From a checkpoint of a small transformer trained on Wikipedia: 19.9M parameters.
MLP neurons of a small language model. Each row is named by its layer, matrix (down: output weights) and neuron, and shows model dimensions 0-255. Each number is 128 + 32 x the weight over its row's rms, rounded and kept within 0 to 255. Numbers have three digits each. A neuron's up and down rows have the sign that makes its largest values positive.
After each neuron's rows, "fires before" lists the tokens most often just after its 100 highest values on Wikipedia text that the model never trained on.

L6.down205:106109160094132103117163124118148175114133084130148056097115101164129150179160156141134138155110131134156105087151091158129069147129130091137104035110160134127055174108106152120136123081112131104169133171142153167067103145136207161144087130167099129127126110153170164117150133146120129133102159146175056129119177139108122155110066128039156133138124153147205118113105083133100113135118093126133127132079115132181128095153070146102147151137146132133141191182131097167145127106116145169091110092147062166121164132146126111147148111154150139157125166116187167125120157120132106137108099181126132124102145126158195048116190096114176139132107094125165140116028129182138187215123092149127128072082139126143082151144124155065099101150172105179191103147088149170077181169116108
fires before: "\n", " The"

L4.down691:176172163131120099127130141086155159117156073123188158091097158140085087184136158048192146110114157141103082145152142169133110157111135119118136128135112119112112180123111132079081159141135108095156135140133091158068139086114057198121153129113110149115157109132096146151119144137140090132163241137161156180157164124148110151143088122059107115114112108027129093112095094078093128086114168097159095160085143120086108068143157108076061065136142127153142100190072095143145098113125121162162136119126188076153104071101111157101124096126092122076147104155103147102103042113101138175077135154097142102146102135123181128082167140122162099138127106072171173085080133116138174128149084173103154122171190146104105137119135146170114146146112098144108148080112135109144109120112084
fires before: " ", "."

L6.down211:150126218187183116160115081117116104127177059116148150143083071123193154144073120090127194155164137115063105131094118100141152141131144137150147135145150107123120108108141150152169130148196100102175106096125140145119134109108132125075161172123100118155130155120091109101102121150122118109115134099131114124123103085105242139152097117088148179107168124042087100121158151083150119149129099215095110159202183154068095078172133167109155160137210164150150148127114129111193113106128153140134116155131085119157146113130096162134151151140097094197138114140085149092106142141107132088136136156144068138202168132069151164100143143103136077104048150178086163102089103143133111166113155114075133134184109113130087160084111140106126091155102109142139063101136163121154110119129152
fires before: " ", "\n", " +", "2", "7"

L2.down803:106157173115149175117149119136169119094102093159122140193107090168139134128149174094153135099120105128124101131096140133147146139101115113151152130186132114155103123134159141082158108162100105142182140104125159110089074136114220164136076099184162134196158142073103135151175133146153091114145152161133112108080061172175101092150137128000201180145124189147150117156098104130140195185119141136116190092132100134137166129175138169101145135118093179090155128200143126150106107124119116113165126138132096135180131127153179142123137110109147151135116163110157182158125162165127102106140102139105131152090131146218142133108102114148119134125109202143137087129109171148105137129136139160150173097145149135108104111137154193156131112078127051125164128144120151127085187135162090
fires before: "\n", " The", " He", " It", " ", " In"

L11.down695:126110094136101109215081139153147154129170190111130162143106194122102117134118120104144121132104096086158165114137109131120164115144199096213110130141132132165150109134121155111071162183088088140123100110143128113107225000211159185096130133116148154149145166103126178068145109119098187092154118104193124095159110053125117126122163132131117163161160128141109124114142120109139104110128147148154142182138163116168182143100121073167078107136123126128117123143152160146126103113143117102151109123122157114146101121103129081093092100109127136113115118134100182067179132089146077144104132168132085119142108079149101116072198124085087118158141151116144133113088108154196174155135144109185146138140116145109124151132104118117158148181115156080219112135154101102096136150176133
fires before: "1", "9", "7", "8", "0", "6"

L11.down254:145113117180094103179102142080095162159156118182133147125063161109119113135080115055125111100167088186105125128148173139122161161131110092083207219148109075146159144083099121122104049096099096123120129124136089107119132117105034131073075158156119162175132136080149132162136151106111161129099089075113202114156096102128084102147082065023133077140190139167167147138105082184096172150128122112135111112148139128094142151122109159132122130104117151116131111064109112166120069162158102102132126082108103133132140141152083138138107117142086167111118189149121154085097151096113102120096169084133172137103121155110128157184109126143120134183117150090119131126153079131074150183135158103119111099116142169152161172156120131095085117096122069102103105146113108191181185102113104
fires before: " "

L12.down151:104149118126105114121129186138137157092148101097189123140085180085172140157122061125083148127168187088151181192138160129138115167124135146162139135114216110160156120160155105095103148110212094158125087143140121171109153106131096049139117179122097139154178116088139151128186158085122132128102150088186089209122075111107131157109152126115119136102140143137088122095117104164140169107142125107116105119131155120102135149138125133145131107192055138111189081117162147127194094084109132121119078145156118108132168103105154121140138145095139111091116122115122133097138126046098106096090117084089148158083164132080128163088058081152114146081076102144163116125037090171138129189106156153137117123160157152143105213173193075153133105110136171086091158114120090171152119172155157
fires before: ",", " as", " ", " the", "s"

L3.down478:149106107110107094153160108135148170149154149153074110101132134084078163112107143200149076116130127098175187082123112111149200114173131156142163098135122121123110111098161100115077104111126132083125086133186136149160127112140115137101123104110185151161203130101110141168131099164080154159139119083108120089125209081148180103123135161136205143049119049152144102106072121160079189083172146086150158169140124120141118108072088119102095116129138157171202124168213179104150132062149145136113134154125059091118091111124100111157150094166126150122133137193128145108203111179115130140089152149093125105141119110073149147080128093189107165158104123139112137156101156161134172113117071126181130121096119102114105139065083193144131125144127182077163112134153122165126114131088114
fires before: "0", "6", "1", " |", "4", "5"

L7.down69:133099142168112119136124076135098135080068153130132139130069086182164141106189216117160131114096140185138134104084117126126128147137108147156098113100132106168138113121150161124126169114109079134151123105162127183096088153134183110105094073149186108195121165117152115153161126131165084184160160178178133108138142154131151178048131092000151114130107149183184149120101080147158136148083107108097089097143132139163169132164090166143131127103125121154152127172096134116097144137130138135138128044120157105145134143136194115144137120127111189074096128149141177089092143069157121124098088112146131124095154151168090113145112124145145160125125115151155131070065140164099151140144067155140127120116177139168072126147218162121099127164122125124170133062159095170160137120134132
fires before: " He", "\n", " In", " It", " The"

L4.down790:129121124174160111169109099123093133096190123067164165136177122088113076147084136122183152138202153114166081122130100095148124152097112125160160109185101123129160170104132133088117128148138112147167123104168115100158103136128122151111189177152080140106197128090115075174113150179107057128118144096182159139128089108053126116068152086110162081062146094113083126109165148159108143156153102113055171076154118168070150147132136075096110142151089131161136097119143142106165098119160094115147113141082092087137116165088140111165097111104113082085195136119111140108091100119061131085123143125166129117095116125094196110148095155151156105146063167070155137147094097085122178163126138151064176065152137153119157131113171130110150139077095068173165179132141110173101120155090099
fires before: " "